Weights of a small transformer language model.
Size: 21 layers, width 192, 3 heads of 64, MLP 768 GELU, 10.9M parameters.
MLP neurons of a small language model. Each row is named by its layer, matrix (down: output weights) and neuron, and shows model dimensions 0-191. Each number is 500 + 25 x the weight over its row's rms, rounded and kept within 0 to 999. Numbers have three digits each.
Before each neuron's rows, "raises" lists the tokens whose logits its output raises most directly, leaving later layers aside.

raises: "ov", "ison", "ess", "oper", "omp"
L3.down76:464462537508522497474504473508497534512460495505493488489521455493473541464479486525514486494527451464479550574495469456512485487554447475488498470495516516495511492511508472526474455550470489524478519481494506507471485519538520458523506495525480468473489539501507516501498511515482488500476536535492496508525477524531534489478481536488497483456476508509474494498492491502492478524507512510484487501496491533523502510473492481473502500549527529497524509426506541420507514512545494475515478480501521442502532477518499520537513522539533520536484491510512506522531492491460495503

raises: "water", "own", "work", "air", "ness"
L15.down609:479487479514478467518469468473482498504492459482527476481467464528493511495518498537500479491539444516491509487535515502559501487468519522517561490483461482443489517497505519490476515533511548487488503494503487446471478497488481497507464475516511511494537515516429503495532480533521481492570529524499490481454493503523473459549499481519523483541516502509524504508490475485500474509470488535482494514525496446517521516503503476440507493516543509467472514535497460507479543496516512506537485500505539527511513517525484455481485475532523471519480514519460525549512497497511518515

raises: " of", " Of", "xi", "ric", " notable"
L17.down713:536537526499468491513522465501508473495492512518523501512468495476476480459463438475513477473505543482490508486478532507477501496511487478464496453530480523519525477489503525502489485467471493530479514463474483467465534519541482506518505485487513522513448515481513518492554478542511535503454477511546525504473455527481515535512507497537506508474515485497488549528461521453468566504515511525511490508493457529540474518472540496541533456487526508487528506486502496506488504541507460497533451463503472495526537499511467476535545473505485503467512489509500524509513502493514526519

raises: " include", " were", " are", "uo", " range"
L12.down446:521522516492492470489502433492508476500446515497513487531487489536485484515477535465492441514519500499486494499511502495461501473528479491494470464531577528482474492488516514516492506493514515532491525555478467513489551545485479502455512488499468500516503491501475481472474556522506515476502553549475481469508528490501498520514527459484490484495519510511500476524513552531502457510510536479499506508499451485450481497499481498532500544515501495485514519489515501479503504454438506524525432528504503498471497510524512545496530526506469520446510470511542534510506474489477508511

raises: "y", "ys", "but", "yo", "and"
L17.down404:495517533494490512526531498455536478533506548477508474538457463498508507458484481499492443535497474497477497496515490504510459502494511463494481484500519458510531495469521504526487486473554513494490476509560546511478488530521503533501528531520517473510460513487477474525491450512507523463521512494501515513498477503485500511459480468463541473506538508527513525490512517515478481520470453502469490558523517501500528520468497505520483494462470500521516569494551508484542478487495522509446504533514517487503550498469521469512464498502507537468501516510523467536487506501454487456

raises: "ment", "ance", "ments", "ation", "ging"
L15.down487:460510501494514508542509458502510469483528487503484469501463505506492519498548440520509493455508449467532513488497519532501490495495496464511547457544469535498511499475502539470534493520505535530547465493542498511494491505479499521485532507524498484503473506521500471535519520497524512510489520534495488532450504485471465490501485550512489536442484521473506526487512507514428529484464482527506558457489515502514545482498492487499534502487494475460475451488506493508516492520548515492490504521468529505478531475537467507496465494486486454534459502537518526542487480483489491512

raises: "ment", "ments", "d", "ced", "ugh"
L15.down615:493524497484462450515488492524483507545474478453524481536469476505470528483495480489529452492524516518478502500505500507498500525555504526510497539473507505491532490498499498460496470514505476508486485499499516505480495461505534546515501534504493483455478498473488505568518531549509545526513533523531498486492496500540501454464453478485512464489530527502536532544531473525456494566528503533499509505516476464474475519508497539491517441502510492499489508469519481480500481516509520491523442450472469505458483538492496495512493468529494509492449501470488514530494520520470486530

raises: "\n", "\n\n", "est", ")", " right"
L6.down371:515563526542497501535481522487531487507494468496514488501530483536507539452499523493476468494481506487534454501528484504501498492471470488481533463523509515500519563476515514479494484526489529505507495520489506518500480510510496512512494533505478502474505515518518483512423489447466506507535530487445502481532506491466516511472467507527535493490518467518437504491488510480493512534485476495472484467545517499460516498519483477495492480547491513525545477438452500494452559478481522470538520531491474538493506511491527466459508522526498478536520513509515505485479521515513549479

raises: "ken", "ker", "ny", "ky", "hip"
L3.down209:481518463498531510507509457502506456554478480560526466480496520516508478508553482521492490524515527514500531509491503474520490535506511510500510474497525504483491489507504505510477461501485522493490477460462506445526508420493540517500485512531494469536539533516474521491501509505483515468562516531488523488513474500484494480473497478508518443517454472489533483492453552498509494474494520465493518459501491486494477477501536501538522475486465493491444530545524462437519500535510528462504463519518534546484498504503483518511502522537517478526505472537517483512510483513493501502

raises: "ents", "ent", "ente", "enti", "ist"
L13.down256:508524498493490483499446527512488514472524549505483487519510472502478483475535524489504523537496555473444535507499445506510504475481509502480459502514500482513526480503499523513543478534505493507476494465487523527547546475529486515462538529460500505492559538488521488475493530461540470489502503523464464494513509483513576497503508529523525510487455473475522568515511497501532500468497516482589512528482481490496502475489494502467468462487504498479507530448467499479478518512473497463536519451494514494498473508510507503467501483472533502516486495488501504480492516504492530508

raises: "illa", "ca", "ten", "amin", "ti"
L13.down538:465556484521525519473499502496498537539517472508501504474530471481536504504457499479520528529516502449522448494507494523479493512514471496486458515487496482476487491529486526547488518479497499507515491531485514510475505481485492490496485496520501488541517508443506485518496491457467480483492495536514503508551447523500490506498469520506464514487494535501510555476507493528528502487458489518516495504462468551486479560491530475501445507496521502474488527504546530468522484527459547487522469500526533487494523466534469486524512482489470478469536486515512529574548467496473470473

raises: "e", "ste", "st", "one", "ever"
L8.down285:550494535487499522479530479514516538455495481470506492508527508480533472492516530481498487568474491504553498495486471480488487509470539526501488563539440470509487500479501503456504481470488508500525518484518516502491418518506491463484517499508512526495540488487463440540488447510494505506473526476537515534520486473515438543516528517502475483497512512519473445497452513492519514506505507510482500489506504511508539494472460460470488501513475512508511539519489491504514458495492523511490483495490521497532551467470496480555475494488455508489503517537501478508496522538489503519

raises: ")", "\n\n", "=", " nor", "ful"
L13.down404:494544547489532517490494466520504512500518469498499459476480495517507540487470533486460522526495475517505517499490485492490501470492447483501524473526484513491501525486533489481464498521493465505483453540511511467515559501451498534454537490513480537519525489487451556495501510498502555473495495476470501484487542540518505527523532495480539491504500427517516521512501460522498523482471493480486482480512530559456497538514518491533475470506505496528519480577516480481512534482500503476499514470485522484519512487490522510431488506476495479478495494523499483482476479514497513554

raises: "ions", "mate", "str", "sm", "ive"
L12.down328:513524524520472485465495504510507483466531539483506531450515449530499503546491496518514486499469514490505510545496463501441498511527481520514508503506479504495500499474526493467529481481509497510476471477492516509490482493495486504540498548519524536510497481492479521515471499514494522494534488480510478477537525479487486516534542556503498493525477505476497485538540482522456445476465498499496543565502478498467518491557513477456559504554490496476498487490495494440489502524475530508521510481520494449500492476522475472518491455543500500496513507447489553450492486492452522514

raises: "tt", "d", "rs", "ts", "nt"
L15.down228:514491478479506496517465499516444532495506502481511459505524495491497551496511519492462548522518533537517514523486506504540471488585553499535538525535521503511502472520483477496529492504512505441511438484486510477458537468514519479518485494480512525513508502523491468515512442526483520484481502488496543516456512480489489481514479536496499483449521511466514504483472472521491491517483493503484481533550503534498486552512483522517476493517481522530457498506556482495449481526537501465503437507498477453469476496494513520527481474533489490501489468479513481521524513509496487495

raises: "ists", "iff", "ass", "ist", "iv"
L8.down719:491495543518549533511489484478486487479533466494466529508512487532450493477494484469476500507531497518511471478506510486489518477496514534496462502504517565436509516487508487506510514459483511525495523528475438506521446470508541501447482478488488491551516480493514492526510510478485461483509515562540471503480517452485513486526501481497502515544500477484490533495541547487479508533479485497530475482524530478485440509521476519502474507491500496507463508520482528464511531524488515518507471467489505480489508512546553514514486589489509515492469491473536480504491505475479509494

raises: "cha", "chin", "ction", "ched", "ce"
L15.down525:503506491483489524455462479514490492489538493506482500480484522477504497534490477484486503541508506468492463499507481520516509476466519522538437519463527519468546547483475508503519476507504534546529552506496532465524487508503487529489504519458531480467505510504475443476494467457516502452518477537508466475506487517539555454507512503487499498444514554460532513450488480501523479515495493523497515498508478512515547531453531504503510502540483520495515514500511504438521510516543477489511536536487499469526520484511476491481503482487533536503469520474531477484499550474479496493

raises: "den", "dr", "ian", "iat", "don"
L5.down117:514522502471497506509488470527500476513539489475485483481535507429485497549510495478471548516489485486525526507473475493472522520520495525465501499524501531495491552476500475511481493480509524478455497524501498483522498509495477522528501500534496475534564534468514460512486495499519502476529531516494517492514529504514491474451522516481469479493498493425484545503509505525512463543495490504536456496448537464507488528504464501556495503480493518501504493462521527484503444546557530510472513517448469503494505513535464458491506476491496502479506534453487507533481516476530504534

raises: "act", "ét", " classification", "rom", "ass"
L6.down281:479506550510499471514478510517487502503513489515479501487509509478476454497525469522484536489485463525512493507527486534483498474536537476502455516503488520483526464518532504499448496481470515534508512511496497546497510493508491459517533482511537538494464530555476507554520490480473534515459478519461457506488529515470514489502464517480493535485503547501488511536500499493577539536474530477515510487503539509497464470511506495495488505488510499484500507515522470431502474522496481508476463520527528485482417479480492496542545501500503494549514474508484477467496473459516464491

raises: "ary", "aries", "ari", "ar", "lain"
L13.down704:503497492548496488475487507500463472501503475542545510501493478482496505485540475448546494464507502530501536477498502468515459497495485508507517511476449486533500469507503517498554465501496489497497486479462492491501493501494474514440538518504504485474442484531523536521469514502509514522478447487483519495498532497526472477529472514527461515530483486465526471490453532472514537516490542522525529482491492530505490478474504486511449460515520492501561538527488476456521486534539459539531491530532498474539489497526501516524523473531469490488544512483478491459526508520520468504